config.toml
num_hidden_layers = 11
hidden_size = 224
num_attention_heads = 4
num_key_value_heads = 4
head_dim = 64
intermediate_size = 640
vocab_size = 8192
hidden_act = "gelu"
norm = "layernorm"
norm_place = "pre"
norm_eps = 1e-05
positions = "learned"
qk_norm = false
attn_scale = 0.125
bias = "none"
tie_word_embeddings = false
parallel_block = false
init = "normal"
init_std_qkv = 0.0334
init_std_o = 0.00714
init_std_up = 0.0334
init_std_down = 0.00714
init_out_by_depth = true
optimizer = "cautious_adamw"
learning_rate = 0.0015
beta1 = 0.9
beta2 = 0.95
weight_decay = 0.058
lr_head = 0.00494
max_grad_norm = 1.0
warmup_steps = 471
schedule = "wsd"
decay_fraction = 1.0
decay_shape = "linear"
final_lr_fraction = 0.0
batch_tokens = 32768
max_seq_len = 512
doc_mask = true
z_loss = 1e-05
train_tokens = 201600000
max_steps = 6153
dataset = "wikipedia_en"
MLP neurons of a small language model. Each row is named by its layer, matrix (up: input weights) and neuron, and shows model dimensions 0-223. Each number is 500 + 25 x the weight over its row's rms, rounded and kept within 0 to 999. Numbers have three digits each.
After each neuron's rows, "fires in" lists the words (lower case) most often at its 100 highest values on Wikipedia text that the model never trained on; "fires on" lists the tokens most often at its 100 highest values on Wikipedia text that the model never trained on.

L5.up482:454483520478512527534463449486506474544460512525504483500532533514505474461523518489521479488484520498485458520474486494524465477509505499489540516504510498495447519479471489519469480524489550459497496528498507457501516522498498479518493462496491502515509524507500558511505505546479496500466499480508491466516537497566461510511528496514518485515516499481423492500503506533517500521516516514499488508525533507525440564534495482505537508517482507469501507440511471502521513493463454522512487472512552524502485486495513453495497494458488499492498481477551528512558509518523509500478477533499485484462488498502493488478533487492546504529519512514525551482461494474540437471511
fires in: "to", "did", "could", "does"
fires on: " to", " did", " could", " does"

L5.up326:482483495493507503521499462507504503487490504543491462437497530525501466483488511496500535513509518516505511524474504504477513509489513473499485449503516498536472546489469470498491535457533570505520510534511491493485508507499448492517465496499509482538479495537577484532476489527477472490450450492482468470512561462524521521536519479500471482472477530534477582500450531496479476522571513520496492484473534472488501542480508532477497483484481482518514525478488478492515525478522460478499488528517510522493503516534496501481526540495492470473519489518544505518498528486496504504507481529528496498535447492499517492529523497484507488543512501496507528491502514476565465489491
fires in: "that", "as", "s", "all"
fires on: " that", " As", "s", " as", " all"

L7.up504:540526475429526472504506482510482529508465502514453493484529497505515507454531518530508528525510499472450472483489485492511454462491505515513483486486531513503521509496523483496500529481481451555510532529495470517486476495531500501540498514498480498509529501530502499462488518519441488515471534515512495519521515465473511453448497510498498508484542480471497531512509512521495511522486510482529478469498505496473467518502489507536519517513530505522518544457497486480526476495510485529476488563440483515506515450508499498478539471463500462520492506486493521486553554543532526466507497574502439469521512455524533508492522479506458523469501522508522510461506494500493525476497
fires in: "in", "up", "on", "at", "to"
fires on: " in", " up", " on", " at", " to"

L6.up514:510501506511511498513489477492467499496508514470516501489469536467506494507492481526508517478502500516511480447484504455463459506521511511491528546474489519521472507505498466481531469523498491476535559458490490446556500524459523500501480511504512544500502462512535507519476494516460518521483512472515480458543500479487497490460520509506477487534501489532484525530472549489525485473450492515555464492523523464478435479506480511531509505488504461554473553508502510515461487488553468469512541570502501446457485478496506484498514477507505495505501504512449487534513511482497531514516498528499497528538481536518528501474530475515494495515495550493543479460534487493487478484486
fires in: "a", "of", "as", "at", "an", "in"
fires on: " a", " of", " as", " at", " an", " in"

L8.up261:486484494492490488514497471513482505499483485486498451441472480501481449474528513543489528520514517513479551496476453501513449510505517480475493502477514528529468542519491468484511531499505517506505464530503493486505483498495558515506490494512478474464571521523511539516482472507491530514516478492508417440482538508509531539438475478505535493495473509494454522508441518504515494531528501489534522490492522550508532513462474492452508471473508504485475539488508497469446490469481516519476471509485508485487496517496517526492503471452515491493468512506481523487523503507509484504482465504497464492509509540538459532508498490471476511493494493537550533492522504510508542464540
fires in: "of"
fires on: " of", "ing", "s"

L7.up67:462512488491510494475513489505477524522469505534511475500546466509499460495494499492505502506478515470491511519470507483504537533486473462478532502481533548562462525444489502494450545506478536481518514460504477481488514499497467477524466460525493488484486507513540526549500491498507477502475489461455504501465519529472444505514534485467523498521501517515477452510541516465433498501541514514532527431529474510532480541524481564490497532523496515506534449491498481471498533507548511508500496515521533495484529521504538502462495508518506518466540474504518485521505499520462544488489502503493506526499482522485493501501476511478529500481476478490542505513525475486538500451492
fires in: "the", "a", "many", "some"
fires on: " the", " a", "A", " many", " some"

L5.up621:481492505474486516514462481502509515494516521518466511509535516554509471464546486477480537500533525503442470460491487481481467485502517502502560493501507478480510536438451499489463527553453493506486461474502481534503500517515508491534498522502491503523490523486527517520505474511497500501491509507505524512492461489522459481446478516542532504468521526529453503471526503457493527534532501503508524524514522496487476480453487477531495505495433525508480504539508477517510486464482476472496523522520505493516509514513509490482495498466501545488496511502457558515512505546509497484539469528515466475521475510507484477482513464488493513552486478530508561493535540478543449538511
fires in: "of", "october", "at", "november", "february", "march"
fires on: " of", " October", " at", " November", " February", " March"

L6.up23:495520488472489510474471518502450518566476519532521508485520476495486514541540502496510521514501508500498455524440436483529445477484549490505487525509514499491460524538566476505491498510448471478524535456476471462529519468480495493505490521519476474461480509519521523456457507515490523533494471523492479531517512500526489506479584497493488524493513489508512484444549493540552508515512515496509534500537481501518510481513460492518504499542488487536501499464462454536501534491485516488501485511531496524512489510478555507493520490490493497498503517479467491497520508515456550458500497503496515492538498499461520490469502500511476522507491488495496521485529451485538495469506
fires in: "to", "a", "of", "on"
fires on: " to", " a", " of", "a", "L", " on"

L6.up293:429508507459534548514498453505503499530491500477517491513520515484504467514553515517464523538487498494483488437483483479510498465520531517532541480469527499521486502471495498491498527535518527468513498485486500500469486459507500498530480474507476485486493483504541548504473507516477512490494515440516538479500499515461442504491528503503490474479501508501475482449491496483516512509551508500512509493494490521470489532512493516474498474553490490512472493517498466449504553478497472488511478549562554461466501512459545495481471479505492459488533515481484473536542513515478522483530497539490434533510535468487475520532514482474501527503479494487469523517482481497503452511502
fires in: "for", "to", "after", "of"
fires on: " for", " For", "After", "For", " of"

L6.up476:504500508568494484461487482523499501471486551471465527498474509513467476490497516459479489464521510479433505504497521496501491494518497518521538492478507505523485505483493503507507439529462502568492509519483506455484514511459495484492461489503512530497487518491536551479511513505505484519510536486534458524512539526547487559435538501471491484504459498490480489517490482486523533495522507531510545496557468525550481510467494529488500488520495486558514496487481478491519507520474486479553526521538543485516506522485514482527488481471524557503479563493524504544490479479499501491520473502532486474507448470456510514492496480480493508522483514474491473511494468520519495482478
fires in: "would", "to", "will", "could"
fires on: " would", " to", " will", " could"

L6.up55:511493498523519500486523494512515495517514534462505469469509504481528492552481542478473519469469542484472511501515450527504552512527514485500537472450497491475470495467442488523557474498512533475510519527484484506448501519521467510539509489512506494522496490491489508478520493502482499482485460515492450499491534496521498537500465477471543536530496507503473508477499511483510508497535511544518588500507530521492503529486479528484509492476493494504505509473520465534531489484489450530499506512516521476463515496523472469492480495480503512483544475513527520555496492497500492526499454522582459498482510521494507510559485477486455513495457567494513513502482479450492480498491
fires in: "s", "and", "these", "that"
fires on: "s", " and", " hy", " or", " sh", " f"

L8.up397:473481490512489539495519473491504516567443493478494494508514534467496486499535511500524513502472522534473467494431433505502515474480501500531488483528528526535483516550490502504481471554538518469512478507488488486505525494520506483534493505502447515525522484474522482454480507496489547500495488493530483489504531539508508477476536505528465483526503477484450499499455531547490515497545523470506457487522528512497496476495501504502498474491495529514484510521484466489486480543472504492515478516517503519514496535475523505487512446446477484492487529509490522518540517538485535480508446516523521486524525533467484479531509435486447538467527454505490538491506517507517457496509
fires in: "in", "9", "8"
fires on: " in", " 9", " 8"

L6.up341:466480468477506503498463492515452497513485532478499444455526492536507472521539509502460507517522517519503451501508463491481467511489540516509499561476500467553466508487517514483521508477495533505515505483480463433497488462497477495525457537511495521481483499513513501485512494500470529502497505482451443519471507511485457526485506509495522517498532543487512517503501526494523468510546514506557524440506513527491494535458473523482494501503527520531511464522481452466511527504519451495512529515551498462492547522463541476488476474489499493485509540478490477536502556531477529459511484516520516519521497497524469482496513498506467483503500498492471490472510509475556536499508
fires in: "of", "the"
fires on: " of", " the"

L5.up523:470507492501491504470441518515424497506465507474501467470492498475472470515555516499467479515484528521505519523465483519503505559508516497507512509518523543520479519523491497476468481547496479543525511521505491415474487508469493500500520494513500504518502477487529573462495487558532528498491453484498481516490487482486484553485510495470478520474494483498501503511472507505532493490535505481530514507490526510510497524442518527443480490551527496486508514520477488456501520453491489473524475514494505517490477522468538520492504462511509504505516550491510531529517564500508552434520489495511504483530508501468516475518510489513496501484499514505502469508552490538488480456527
fires in: "to", "i", "may"
fires on: " to", " I", " may", " might"

L8.up578:478499452515500507531536505461505498513502481506535493504446539461522478533491483503536492496498498528534502488440542508507516486502473473464524499469480507491515511515466448474504519451498504531555513506517497495504474526453523460503475526528540520481481500515510465461463511519514491508470470500527486498538499482460486532511513524473492491550502506502481541478508535496526494442473528485497493505481477480485472464554511537525467471508478466540497510512485499493491505504551518509487487510466503450467462480529501521497518533522518488500493451520518483517498478488489543542483519467484523503486481517511551525534548489496503488536511503422495521480502518503448492523500
fires in: "an", "was", "being", "been", "also"
fires on: " an", " was", " be", " being", " been"

L5.up125:471489529502498526517511508487455498488494535518517527502467528495527473512562534474477467478455511464496521523461514478512525527488525478538530514551486504485483507489519494501529500499479489491489509508490491450523546519514526483515511491504511450501506466507539555497490507517490468526504492446512479502513496472521487534443490510507479494476496506489488437518426503538505496491537520472497518521529515499518455496448534500534491489516509469501497482478485474505479544458471496499526498543518499497517506557501516529479482480482481500502478559495468482516542517501522541485496436489470493519510496529490480508458544457525541527494508490540503511483552471467526503482508
fires in: "to", "may", "could", "can", "must"
fires on: " to", " may", " could", " can", " must"

L5.up141:467515471496499521479483451490522504502448527487492496518500483521524438498517498494496529506470524521496494502467529507524494517482503489477476528488541473500470532504499461535496480504516521515482489515477500490485509524514543479520494501508466472533477495483522545466456506490520476475500504516511482463472560518513480550457529483485518518473514519502491494520455528508507479511522524477499509483499518533476468510452479514530534450534457471509484526505525439522431498497529483489539507503534523485504516531477526524482541488482475505477526522532499510496508507513550514531504469508467455524483495516476484485525488465545435526502497493537486516505486502493583457465483
fires in: "of", "and"
fires on: " of", " and"

L7.up173:429461512507498514484524504480428520521480515484508489529520556489493502500513521498562527549457551518504453508438465492486499501478541502525522520522514502521479528543497505503504468516540523466539501478487493497492535485528460472525465502502443510460509516475540552467510495536523535518460489470515521503525513507497509441496503489472497507533510530497499515511486551532533511488513516515536486489500521519480478540517481497534488473471504471530522494484452494492475468499499475499495506537529484509498478530528487471476528488494501485501479519489503510545538534470468560495503465485513486489492482485496475493501491458490457502465499507495505542456503500492469493498510
fires in: "until", "by", "in", "under", "to", "as"
fires on: " under", " in", " until", " By", " as", " to"

L5.up86:491482535464538505484507453498473512535446461511458531496540534506505480531543517498480490508506496519475493518459489469489513464527509523528464506532496504549499497461523466498506473540519480473471501515477508457507496498496494479491527499497488511483502478504496505522506509510517530455472464503525470484511525471486463538500532509504524483489551500495486510520469480531547478546483512516509495470500528478491477499494517483540492477502451490490489554471517494507498512465509477467521497509468555506480526497489508461464530476477497457463548503585484495484496512536511461518493495549487447471477532510530473510497506489479444529570524493510527476495492489502527496498512
fires in: "at", "for", "in", "during", "through"
fires on: " at", " for", "d", " in", "ed", " during"

L8.up118:472531475470532486490483491488496525547501511473445473469556527494487495508540461549490518525509526482490492506533461493508447487507520509519493499511507507522558503465448466539543495533517532525454531522497455502513463506487494481521496532524486499515477501498511502460494482467481533539465482508490455454446539495494514519465499490481521498480531538494499529513514520513537481523544501497522536482533571527506523503492477486501501523569493523539528527498501498485490528483556454497464504505482534476497465511504515484488514545493500475491502478481472488486496539482479480503468506511532495476498506501489510485478513508495459532527481533465505481478504495514517490446482
fires in: "of"
fires on: " of"

L5.up447:493523527507506511550499483499497540520513557517494533484477483483516485490536503519475529497498476450506488458517474504494461501504521515509479542528484520496486513485481448522497508487505510468497481477462474515533518486481490497530493536506540447503506487508554503519495463547525534505453518498536484460501510494470472495488539503500523504511524508512499473481521497562450537481478506535511475496501474485527516509509528482464472493510521530503508516470500470489456496461542508521461527547463501480488552466522492474472499487504512504482502523483486540524510495492507489527512410507482504450525467486521508503477498523503515535515482490512484536426519473479456474464469
fires in: "of", "at", "high"
fires on: " of", " at", " High", " Pres"

L8.up236:485478469516503486517481528456487470532509479487497466486496535486506492528513511521480509471481493520514489524473504499512460507573499504505498482471491473485467530515481482510522492475479480482516520486474515460519494510485486457519465451492458486479500499490528500451447534533500503530492453487521519482544542486543494541487534516503435508499512480479528515492477469514586507455521534513544497525499515490470491577485487471532494540459482507520496503537490449484499493470513456472524518497470515525488474475537471462490537481476480508504485514514495491461534529466528508514502527523508471515507525488500522514513504475511488494540534528510522507492486491471453478509525
fires in: "to", "and", "into", "in", "re"
fires on: " to", " re", " and", " into", " in"

L5.up559:508485508508478497526479518514501510565481509484521492478473530487516508469502496539484515513512508470527465466484499519518511435515521489508511529493519504482479520501500513485493484542525535475530503468482480422512511494465501496529470459469490507501540500489535538529540488522495502552485516467498517484525494530510502532479499527459531473493497518528474474485509488521509524480566508517513490510488489512514473515499442492530488494490447492504521482528504450502522507475502447466543484516519505475502511494555492461477470530514505469513470526510488460542532507461537487464532481481537462496527486502521461539491551474511482508489512504478503528472520454465453466538521
fires in: "to", "with", "by", "as", "which"
fires on: " to", "To", " To", " by", "with", " as"

L7.up38:472471502503530502531515479478511480497541476472460488506474539545480464506510520535490505484498499474491477484466450458517532480540500488504530520470508481453479482483461492498491489505489491527492518471497483481472497538531503477535542482530527441500469511527490531449513520525503529511482502491524510458537526437521505487523495540489512506528505554481513485465538521497531488468496516562522551484509526498468472526521485488503441515545491462487483515486495514476508526468513442512483539494520513486498479483515528477466521470496489477475512471464492507465549513475501517538493482498504469512511458470491529527478508475507487521515498550491502512510487484546486453527501
fires in: "was", "and", "were", "is", "being", "to"
fires on: " was", " and", " were", " is", " being", " to"

L5.up235:474491468445497541475474506528482537537509530522510471448510490528522500522514463498488542505487479466540517474496492476551488497529541503517474504439518493519485528457495485486485509455505516497510468474516478484501502485494487496495454507488484500520525483539446542528440485491519510513476503481473479487471491472456480499504480479506517490490476529468524503490468572485532490511564514498538511446510539537516468519506467514500514527509490499522501461537476474484487456462545457505505534487513506452497491523468521514486510482532492517456561503516486517497513518512503537476503493491508482508505552469512468481466524511532496503502517497482529493508473504516487516524534
fires in: "of"
fires on: " of"

L7.up598:440512536489532550477527471461520519529513462475515498507483504490528504531508525521511479487510522521510525445512517508470519480485523488493542484491513496505536497469527508499520484543514512516486470535470501517513494505489477470481506522512496499455476489512478481469556507499490504494470507475498548459506514501522447466467560475492547497506533493450471473494491543516473504479506526536464505517484489532478482491484546485522436511492504495496504507503548502494472461493539534481476520517480553492470466456490456516444535458489488502479500509495496537502549529525505540496489529502474480489476509478507500519513503503518500539470494492502529481458504481491473430517480
fires in: "an", "the", "from", "under"
fires on: " an", " the", " under", " from"

L6.up503:487525489493495508487490486445502509552511514497497530507503484522489515468548488448445479547449488501492496529466505488487500516509496515514521506540507449514470513475456487531501473519557505487497483470465495456522476491522515484491464489476495485468513527511508510532519465488501510478465484471542495470540507511522418541455478478516550480487505508507529491506521492511498512500524503520509493515472479479475491506484501469502507531542457515490522485538505478507543490478558464485522536537528538488518499474477504478467505486542518484487504545541472513513472488495518510517535480523504515520563517527508476506490488465503544529550478519468528519464515493460497473495497
fires in: "at", "of", "in", "above", "near"
fires on: " at", " of", " in", " above", " near"

L5.up501:465551515463513540518493463515478548523460489463443539533537500539506491469535542487489482519488479508460474499482476454522515460515510510485502479536511500524485517472537508487490468540468477502508479486501477493536502482499517498524508508526500469515487437500500536503514490501495537517466497472500515536494483509533493489506505511516519485510499485486485472490567491506462503492476504546500456479524456497468508529452474496516519478507525546492478528492507503529458528456521520442496520495494500510481507496471492484451557489492495522490527475516455543490484531524520515494527480513481466466493518556487490493475497478535441533540512476515539483506525509523502477505504
fires in: "in", "july", "2023", "october", "february"
fires on: " in", " July", " 2023", " October", " February"

L5.up202:463485509509506505485507469441472548539496521528478554508462529483486513486499502489508490534474473503515460508499491456505459469518516510509496548496495499539518507478514538473488493491478507461512519487484475477495519514511473493509494537505545530512502476504480493503512496522513522521484486510504508486511544440487492504496499500497491500479538471532471475494524466538542523528464513478475472526437503477478453489498507489511486488528490491557520526527495489524511450434508452500483563528512524509480507483481520468506570445484483474490493469549505476478531483509500469510497460571493489490531521512540509503498523514477473503492510526494516512478539536484466488516473
fires in: "in", "at", "from", "around", "between", "into"
fires on: " in", " at", " from", " around", " between", " into"

L6.up371:513505517498496533501534526507502509548492505487513485502514541522537430492477523457497469451493494501492451529468508470503496516496498503538537528515474499502485491474487502477516489532490501491506478486470468484516473502445503478509483485522513537458496452519517494498490483476530514511527447485511481502506502500526490541484553508517490463488538507521484472530454512475526492526455511515467467471515493508510473485513514536536435454469467469531477519538506537508515498499521489494522525487494562505504488466479505509501547505475506491491509530549503471487529523487513508485472503539549475467480488520506471529495497482480421546528485501477530560516529499478502499481474
fires in: "used", "made", "built", "known", "seen"
fires on: " used", " made", " built", " known", "d", " seen"

L6.up553:477503531492492521510446503514492509515498483506499471498517540477477482512557513502543508520464464540510490541486472488474500528499522499480540519482575526519486532522500512522533497522477495493474472526449497482511491493514495489453478524542507504555460493502507507513476501501483503515489540437504494504521488510506521556454493499522520475493491531541484495411529529515475526497526505486528454495549463533516459487452493495517495499498483525499496518540497460495504464519467498455528501551547515476523447522499487477502528481503500546480495522482515481547517525501505505482532479526507522533521529533472487478479517484495486501520506492491494493483488520534495466533515
fires in: "in", "of"
fires on: " in", "In", " of"

L5.up14:451525425507511526490502494482492532525474524458494549474508456497486493526522519482466496494506525516527457472443488518505535505512481512499512515505499510490524542506512528487461545459473527483530496528488486485499474528523496496525480512498506481508505497504526518439501480499499490490501480439466519556483529495496449548530485501486525494524510512490492504536490480500490539532514500469486522459491499525510496514509477498436470520518519535514515508525495482509525489485478519500509536536520512468495527479495508493520506503467512522495503571459476485524516468529480533477498484461509519517548478456515518543508482449478476518485482505467532540449476504514556462512492
fires in: "the", "new"
fires on: " the", " The", " New", "The", "the"

L7.up95:479485496523472541475484524481468509503509541501509560478527526463487520460535526457493517487486479473511522525448503508512511494495530500498513485516542489507465502502461465491522467515495473451512513458502458467497494472511467480512470493536495463545494515506507532464433490513499483501503481507503493466502516471498503495481543532474494506479512534506506488509479472525535499478498491503499521484533545505469477527486463489512518524549479484514456498488482503468533529467459473463523479528498492522525480529510563472492478492498510512534524548482506577537490494514522525504509440517548520500500458504450500519527538466478438503492507520503520516490497507503480478499515
fires in: "to", "would", "may", "could"
fires on: " to", " would", " could", " may"

L8.up241:482494509516488461463497537506490500496502520488467485503458487441521487486497500474512511473471538479471487469492532495533471458525514504512521545488515509500454491498481491530483511478482501475497513461489487472468505521444485508523464549510452480499516433466517548492471492497479459551470475503485495537531499516485472523454510483460485495487482494513492503510504473527491553474524542501507546428551520517516526525474484526475537481505469512515483516493535485486474534486486497471512499554532497514500513488567505478482489489500512527476523517474528537516467505483503490502519474515529514489530516485458543518520506487540507540517527506460528487521484454516498509520515
fires in: "to", "that", "may", "would"
fires on: " to", " that", " may", " would", "s"

L8.up624:481493490508522538469509487500496514559458539507497480510494542475517464462555528503459518517475510459483516476499487466487524486492510492530501524494518500494505473486474504520522526526521532505509458472489489476515496540452499465523529515478530496510487517488542509454509466471478511482440527500518507459505508510513495518533567478440504527508507497495468486515513521505537522513494488514521470445509493484484508538511486509522543495500482551511482504527514497504563451459546480498467510542503514474469496519532487487451498495466486486508504518499485500567538485491509516511531504481472504491471474501485509513476485492485488505519511534449541518479561518478540464476490
fires in: "a", "located"
fires on: " a", " A", "A", " located"

L5.up553:428503471460505524545504477450479511516524513504510461492519521557534448544472504504503504496495522575540505492469532498465496510525523508501478485470520485516507526437492464540522512483532514498525514520486503521523479502487504486524505474504507487447481472515518504483463495521538474514450497466497461442565534512513469505503479487437481481515471495477521523539518511481523493518509491523533521497486508496504496508502490532518462441521510495499499514471514500494506518476485449513484547519480553504470458471467526506484535510471489486503506486489508508487500511497494512523486473514501492498520522484518528499521510492493486537497492533503518536465497505499444460444488
fires in: "an", "of", "not"
fires on: " an", " of", " not"

L8.up145:429524521458545502486507488446525478546485497484517488501498537481536480486500527531472525530496458490487464514481526494497515474487497463468498503532516506484466530490516492531493514520415486500468466479490511452473519502533552505526469500509511490477490486498491495529484527491474512501497471434500503521497568461489461512460512528446502489502492521502503471498476536513500496524524507524507500500497488482483481514479459532511472475547461492519496549517522512524493503504456516449496446488509507474497439518473500489488505454505513452501508506492534532485514512499484491501504520491495500488480504544487518509515512486527511509532537558503504521510497486558452491523513
fires in: "to", "and", "rus", "helped", "help"
fires on: " to", " and", " RUS", " helped", " help"

L5.up368:438482477448503503487502501486457489494473462521516507508518470527502474511481527497529492485506532515565518534473471474509515516528540473485519474480519514484517486522476489493442548499500523488573479505513487495505474511504486478505495495511487512494489516560518490496489501539525513507520490437514457494512497517497450525533483519500482491491456554508484504492514510504575546497511506509545513457496493511493484521495531539482441444499518476548518471433507495499520520489479508538497485540518524488498434503451481529477510499491510497483527476464488504531546512497475517513524482469500509523489522467522540519489477485494502509466489527497507515493504493504538485486487
fires in: "an", "no"
fires on: " an", " no", " An", " inter"

L5.up87:487494521509515512482487463482482526502480477462491511496513457503511468502491517503524490522488469463514500470477525500491518504497517503479542524497519500522482530478469510489487505469528543509521484526479482467492498502515491484508499501504455456495549486491552549504476481499455440512467505489509448494437530504484491517484515475512480520472452566521477518457476520487485493524522520487515543434511543546516509539535488506461512484518492510511533462479506449503494450473523520525491503500546518457469510529515519504468505468510497518444517537548510531543482501544467518502517528497540480514517477463485494518527467458494499496525479493503525493509462483491500539498486
fires in: "the", "this", "these"
fires on: " The", "The", " This", " These"

L5.up431:467503471539507511481489518474474520554478500457497466495537518447508483546523512482528550532454492504455453497480498484462513451511531497499495509496508504496501497501514476511489494526519488498501500477489500504512485489465543492543505486509494535494496490499529537503518499497502495515514484462484523510488508516469484510491504520422477550509522549494536499464478482492509498508487528535544519537536524487489494520539503522493537461496543501533501500485489486488473519523518488515540527552513489444496491491474494480486543476452490526487483498449462501490496496453493551503498513536489550517469453506457512558521506522490502528498472533437487521468492470469486494482489
fires in: "a"
fires on: " a"

L7.up108:503493490505477531515470529493529523520507526491494507467489533485493480480510522508526528509533496505535465528493513463493467520535519519530534524489474537526507542491457466471503515542517522468515497505495502469501508485495460506495435521512465492482500519491523506491505496487457508484474540471493513459524491464468474508448528523526470480487523509523455489507472544476530492534541492498554500503475552508508451545508485523519465454500480485534477494504487480473524495475505475462494485516531507483489498495508501430496476473530511491473552552498526484513486513490458495499532499477498458529532496503514500534495535443456513519471463562500548493473487518498476503514487
fires in: "of", "for", "to", "together"
fires on: " of", " For", " To", "To", " Dr", " to"

L5.up194:477471554457509510518508442506474526507479502511442484481486519542506469519508480497536511507491521474502477484501448472488504546477528499529506555506519522521504501522508489494479545499505564488523476491484490476485486497535474477509493509502486461492518471531515595467513491501470548479456496500495472507480471466469462516511504497505491510525523547513483497468520562493517520536567515471488536488494493548501478507502526519478485479514478476499522493488493480473494503493521459485502510502555507491467526545498521485489507488522492517488519495529477521489534526544441561473488467482521470494513510499475496497477505481491470506506499490477513516478472512527527453519527
fires in: "in", "the", "from", "when", "at"
fires on: " In", "In", " the", " At", "From", " When"

L6.up14:490514463537464515500483528490496486503502518486501543449495516474493488476544513459515501524470507483566532498488487525511558494495520517510490483483533523522482484509506485486510537482476497503516513440482505424476528530476486479497483483520481469501491484508553483466486524535467472475513466520523497491542513512497503527494544491468475471504465490502492478468474523531516509475533503503486527485481493488520487503475497462514502505526494507524504500510482451481524569461468516453529478476513524470507454499540523485492485467504518503509485544519498526446503507472528541506542461497523507505516497437468520508535530455458501517526540546514486492504521466521489479487508
fires in: "to", "not", "may", "never", "must", "would"
fires on: " to", " not", " may", " never", " must", " would"

L6.up43:476492491465493565542517446503475519523494532506493530456507525491498483517547536502507501516499495523516516510485452449483504496486500499506522555494543509493445538491503460492507496467489528474527502503490480479554470493511500499546484460525483455504532476515507534487477499524446507491485498488491541497528516475550508523504502483512500504496529467488528454476476500536539501493504495532551473448529513527469509518486491492472499486496518515490487503454499499513494522475496485486507514543535510482497483530484541512447524506450501493521471561492500541546521508520526506492474453518531521505508518503485508507487522482477486513515485515496510530467538460452503460439518
fires in: "of", "the", "on", "for", "in"
fires on: " of", " the", " on", " for", " The", " in"

L8.up175:500442500511493530496488479453458531520534515464527464479531535482509485559493528492538499530473527505459475496511472486493490521512542495535521517507501522577466503485530508508494505444521514461460492530493504479485469498525452463489484526509465514488530501527518549518497463520456511515508501523518510500477539461497518520512521488484490496526536484464495474462499555508495518516526524533528486524500511478552532526518482528502473478471496514469526472496524501522456544484541489510502533540490506471510487496500498483518504505502484518473520509498512504503543494474499502527465496483511456470487529524524525498530535491502477491513496547508538492481417481475508482505465
fires in: "under", "as", "became", "the", "of", "was"
fires on: " under", " as", " became", " the", " of", " was"